Weights of a small GPT-style language model, trained from scratch on English Wikipedia.
Size: 6 heads of 32, vocabulary 1024.
Architecture: LayerNorm before each block, tied embeddings.
MLP neurons of a small language model. Each row is named by its layer, matrix (up: input weights) and neuron, and shows model dimensions 16-111. Each number is 500 + 40 x the weight over its row's rms, rounded and kept within 0 to 999. Numbers have three digits each.
Before each neuron's rows, "fires on" lists the tokens most often at its 100 highest values on Wikipedia text that the model never trained on; "fires after" lists the tokens most often just before its 100 highest values on Wikipedia text that the model never trained on.

fires on: " ex", " l", "ex", " al", " im", "ol"
fires after: " the", " T", " The", "ch", "l"
L9.up882:535511530444487475515507495534478488566509489531568518474522511423468454507569519459510504553496509562520459464503486471486442531438530421431497535483510536540524456437496532504512524485584487572470551425474514533477440449494502505511508471620499498421536531496539412495554523475478493496

fires on: ".", "ul", "ro", "os", "ed", "a"
fires after: " J", " M", " L", " R", "S"
L4.up43:425513503503463506475463568534528480491504587516503479549438525436488486487521519534516493535454498463525510467494527519467505523441486481481546449464461446519447408522428508580436542487520513442492528471474488493477450551458488457500535500527593494490491504471437512511569475536409428510

fires on: "ly", "ust", "ear", "ever", "ely", "our"
fires after: "ar", " J", " Y", " j", " n", "at"
L7.up179:471502545429438504502517521508604450500512511460475443492478524480483517492545516540467452462465447499513588556512494482496484493437504524479422466508509492457521497506470523435539492537537558471525417519462468556543575585518547465454461509591592546479484532481484439483510464475504530573

fires on: "he", "a", "od", "l", "if"
fires after: " C", " c", "al", "C"
L6.up177:485418442500499465495508435535442426507478474498498536481476474489458518473500473560486544550519491469539530506589546455503482514515520509483507587479495519482509529533473447522516484561474519507491477444548486449456543564502582447508482510499535522523485477437505526475504526530549524461

fires on: "ec", "r", "ro", "erv", "ail", "b"
fires after: " C", " R", "oc", "ons", " cons", "z"
L7.up595:493487525517516473500473517523473530492476474513457502541501530511475576465485561471511534571518436474490527552583456441506521379509503525458569496465505486561547565504500521488475451496497570497475526487566474524503536469492541550527506460500495475557518484534452513539548449434517481462

fires on: "l", "y", "ron", "et", "om", "el"
fires after: " B", " M", "B", " V", " F", " "
L10.up705:533509516513521534512493416501497514501439517533523498472488445448592527549430541541506512474456516484554480472474515476486518511599521425521510516441445529527553504544508521503552523515504517468474493555466551447475537487479512524523512554484462419447564580543472517538539532543559459515

fires on: "ar", "er", ".", "om", "en"
fires after: " H", " Th", " J", " h", " E", "H"
L7.up79:527428433559503495542528517499521545519536539510481545548515504464407443450484490596585523518503458473487453461509553484409492523495484505441513490450536405529441499460432501417498608509559538514557493421516483499493516492542443558492461540508549497515493453477501437493538509494503472470

fires on: "0", " |", " ", " more", " again"
fires after: " ", " |", "0"
L3.up14:506580509434534454515489466578539588529493518493497499459565572510443498505445491497514443565475475548445416416534518466443453519529502500571495506506489511456445511460485494443539503509477454490442488507416516509493449456482537502545461488448461506526529500518502496507562538499462498510

fires on: "t", "ul", "ess", "ear", "ut", "ust"
fires after: " J", " O", " Y", "l", " U", " on"
L7.up434:518512553414410522433540517459547496439439496479495544543475517474581484480487523523477487581521479512512519526511492494482496506539476496489476482460522448509502507491483542493511557520505424483546493443403514578522505509428504453489501476577509435483522465495553549420518400523546495565

fires on: "ru", " un", "em", "os", "ens"
fires after: " d", "st", " D", "f", "p"
L6.up44:452522447567519493482491567506524580447476533524570431527452504531500538433523512514497505491510473508429472458506498531561385457514445444451529465502497494500473558496479581469575497445477518569498468530557533494552502490534503484533495472478489428478465509523531460497515413517502505528

fires on: "in", "r", "b", "s", "o"
fires after: "om", "p", "eb", "b", "am", "P"
L10.up744:508453489501549430492460461497485505551566518528503539574523528538504433524507549513557513496463519500486511547554433537528498474412519433514483436529524499492408513495502572421524525462467507483488557502540538385520457431551479444515550516525536486481546469528531573460486524565552560446

fires on: "ig", "f", " in", "ic", ",", " |"
fires after: " or", " pro", "al", " rel"
L9.up819:484504557404504479509440541484523487499506558461476474478478523508544425476492543501451611509441563499593503546445460548486463442465426460519506438492542519451537562476511490485476529486556499489500474496482489526521487502395499535525592500475503516571444465502461491496520486530566536446

fires on: "re", "om", " im", " pe", " r", "am"
fires after: " c", "c", " P", " C", " un", " t"
L6.up298:578481492496430485515462558547515529501459449577541525498526565425457466453480460507463479541484524460461519464467525486536546525449521489517522404499494512494489564479537535561497511495531526468534494484513504487552477533531484506497523499490590527421490539477464460477484555520525460450

fires on: "c", "ol", "rit", "il"
fires after: " s", "es", " w", "s", "ch", " cons"
L10.up678:568446501509423467513509537453508503487530539524479431506482570537428558524505466565558508487495443508424505507604515407472503518477487471491469474479483486468494512511499477449496516518472483471527553509584507480458491417472448515503535523491533521487486516520468472547559553501432525443

fires on: "ly", "ous", "ow", "ort", "ear"
fires after: " n", "ar", "er", " f"
L6.up407:498499545429473533566506551502563459529473447483475466534475515455546515452487475511513482500554547532523489468539501450560487469473463518466518552453453522488495542540484516482501555452486466377547441467470455554443512553473602491515473495501510574505537491494541510491541471471469531520

fires on: "orn", "or", "o", "y", "c", "re"
fires after: "b", "ad", "p"
L10.up360:510570468432574472539465478568515543519495482515506485564499478553435541487493471483510422495513444477555474554467455474478495481483530452530535523538578478498516495526474488478540519540495534509482523544504474400515500453520437454487515506561554464430440555498500452503500534536534504535

fires on: "u", "amp", "it", "il", "uc"
fires after: "im", "it", "em", " ex", "ed", "ult"
L10.up546:500528488452460519510561494534574477501512512537481494582509505476483471576575537546538578512480421528555469498535482525472547510549463543485454575514519538592554515442481480492506448445491491525537498468510455547495555491474433514482564477553525494488509508491504490476509564503520403472

fires on: "ap", "r", "er", "ra", "l", "ar"
fires after: " ch", " Ch", " H", "h", "c", "ath"
L10.up398:508528500446561457512510563533461508489441553543482459468484508533509508508480453526489531564498537460458477512525490456494520475517471495536441435440509558531457464481535526557458552592502521521466585516492496457589488464457499485564483557532511523500510472550537502450443442530545591490

fires on: "le", "l", "-", "if", "th"
fires after: " Col", " Al", "A", "al", " C"
L6.up138:458495459528537456500477580552457450503537507559508484446514498466533496504533555488542529507443501495502550508517534488504491469554534511442528502445541510476455436563465520544465455498475528469436508457490493465555573524505521484461430513507520511519491516440514546565526476566570510490

fires on: " first", "ame", "|---|---|---|---", " one", " He", "\""
fires after: " the", " s", " |\n", " S", " at"
L7.up688:504506471465383520588472493445494533476440552489529481518540484436494506499542566494454444499563560473468494589514521559428532501495504556532537505487559464478483572461550511513500417382530463486460508510524540506525492518449462468493510563475515531505482530467520519528502549470494476461

fires on: "mer", "ack", "om", "ral", "ular", "ass"
fires after: " b", " for", " cl", " reg", " Aust"
L6.up876:486497519517500393553503541460461506460511492501492523534503547488453473528511498436478514529486507479446464502509471495531465536548488481487549503536527556477501533485483420500538504561490528494502553567496530509463490519550548528506499514550530486481537481508570480514550497533502477514

fires on: "um", "om", "on", "er", " not", " en"
fires after: " n", " J", "18", " H", " S", " cl"
L10.up102:569491446494427435522493501546497541505527550512571500483496502453474482492440451544533505556429495509404543438431521474480490531526494454499505460474533484556512513513406509525487507517430518478516538485470505498508464482530450554447532549457579422516487414487436488490493505582525477528

fires on: "y", "0", "ig", " |", "iz", "x"
fires after: " or", "00", "al", " an", "gan", "y"
L6.up465:514426493432538485535470544514487513487557481461490471514573538463471500510482505526512495512452514472488500474441464544493514518414486555493517497467514480486494520514535483413451524511566436519524467471570516532478438528500531473425541506505456470550523453533508492472511556502541513472

fires on: "s", "as", "d", "e", "b", "ab"
fires after: " L", " Or", " l"
L6.up52:439463541479484446423504509540513396495465520494498444570448529564554465491523542505538526478438547608494536392452539506487479490510499566526524519506547425516530496441498499512380503580547502476542520469452449442442537503514493534566502555567564425494533500453474528450480451496476548488

fires on: "w", "u", "art", "ord", "eam"
fires after: " S", " O", " Ch", " ch", " s", " T"
L6.up789:474514508459456486540546545448547475485479492528480487538537473464541489500505492477503598452532512460424521490498522524522482544530471563475541579497531486528496586486522490488416474504483518449567577490527488483488477465483462462510451555587479511565488556428472503452499537431489451468

fires on: "d", " sec", "1", "ill", "ir", "p"
fires after: " (", " \"", " th", "-", " ", " the"
L6.up466:514578473480488562523483540488494493521523499532614454487566487539501405572486560524533531487499549400529460548551551569466498435481536484535476476546470455491484512541492537509492464504464489462504447493494461534546558457536538502471527456572487570448480451486464451590502419529464518439

fires on: "ad", "o", " st", " h", " re", " s"
fires after: " is", " was", " j", " be", " and", " n"
L6.up832:478481532503528522525489597446475477541444468468523483492486520519573489549461501440551496512452504493521580539449530509430473454393461456445542615486502474562470480546482547522554540593499542477497521531531496502518537514518535554498521503557450512555455437476524525433431480464471472510

fires on: "r", ".", "ack", "ry", "ul", "art"
fires after: " Ch", " J", " ch"
L4.up88:524447528478502458418431540552546457479519483533472430497491557462494470546522464376482500478452561535476516427487541416490463456529506578523487532448531485482479501539541408544453487558433569455518592486503513531544496538401517505544485510556507495531444477509483523436499448483525510540

fires on: "amily", "any", "est", "in", "ther", "ome"
fires after: " f", " comp", " bec", "ur", " F"
L4.up578:438494527532431494545521521519514493447591510477562531510439476493544440462507504529530534513482550523507519520524512529512464503522513416563509546567515534525414592520544469434485497440486521480459492487444557426480481520515573452499495463523478558540515518483542482447512461471467470468

fires on: " T", "ed", "it", "ater", "T", "et"
fires after: " l", " R", "ed", " L", " v", "om"
L11.up450:479520442504548516505538547466522451464526477427481433502473535447525483532471491495519501503477476547496495464537493504453533460488524506544518485482471553478509586578509505388441517411484564508563479468536511486515454460526556516451444507547480543436568442491457592481517549458543517467

fires on: "ce", "a", "qu", " des", "er"
fires after: " re", " s", "uc", " cl", " ac", " an"
L6.up517:545509429478458506527534490491433516481517478458491485519482431474527444517492422550509522538497476451462477518456438459498509434544393490504518566548480530538437535547493534531432552550498462496470486490488559511452493446468501517454523550490510532539511449509527478524521433523475479529

fires on: "t", "al", "ro", "and", " w", "ol"
fires after: " c", " C", "our", " to"
L9.up60:477447558523516457465475474431501424568439503440553505522484550514495454488457562498562508524582485501554453464512505489488478443474546500518481519433543537476512501486502505529476501538496537438495483461483519488496553472463617486529461439505494519460526468526564462500477497477553487484

fires on: "a", "ater", "qu", "to", "ife", "om"
fires after: " l", "i", " cl", " re", " Cl"
L4.up622:489513456471426565480474505451480485451463474452553570580460506504513480480507428493533523537494516491452483487490649489503547450495448475472467582524544481504523540537500471547461500514545494519421442491470506486463509470481458492504508546534560567487478506459459490503496492542450532559

fires on: "|---|---|---|---", "ts", " |\n", "0", "|\n", " —"
fires after: " |", "|---|---|---|---", " ", " |\n", " P", "o"
L3.up828:478509526538444462549513559529542524521501549409546432484525485514521482474533578467459442524475505469531518490424470475386541452525460496624507480534491529481458474567472477498491521454439477532506487600477503491495439483520491509493491494448491512510489582559523516576571602456502466481

fires on: "ome", "ite", "|---|---", "|---|---|---|---", "ard", "|---"
fires after: "|---|---|---|---", "s", "%", " s", " S", " |\n"
L6.up216:498549511460490462536471480444487495472441545540518482472426489457533505493493491463587530393494521526541485597475448533455462501548540468559516507463577515458438565426542545459469488468511567534499572566494529547508488486516516431539495522521513502416452527498475499400468505466445463455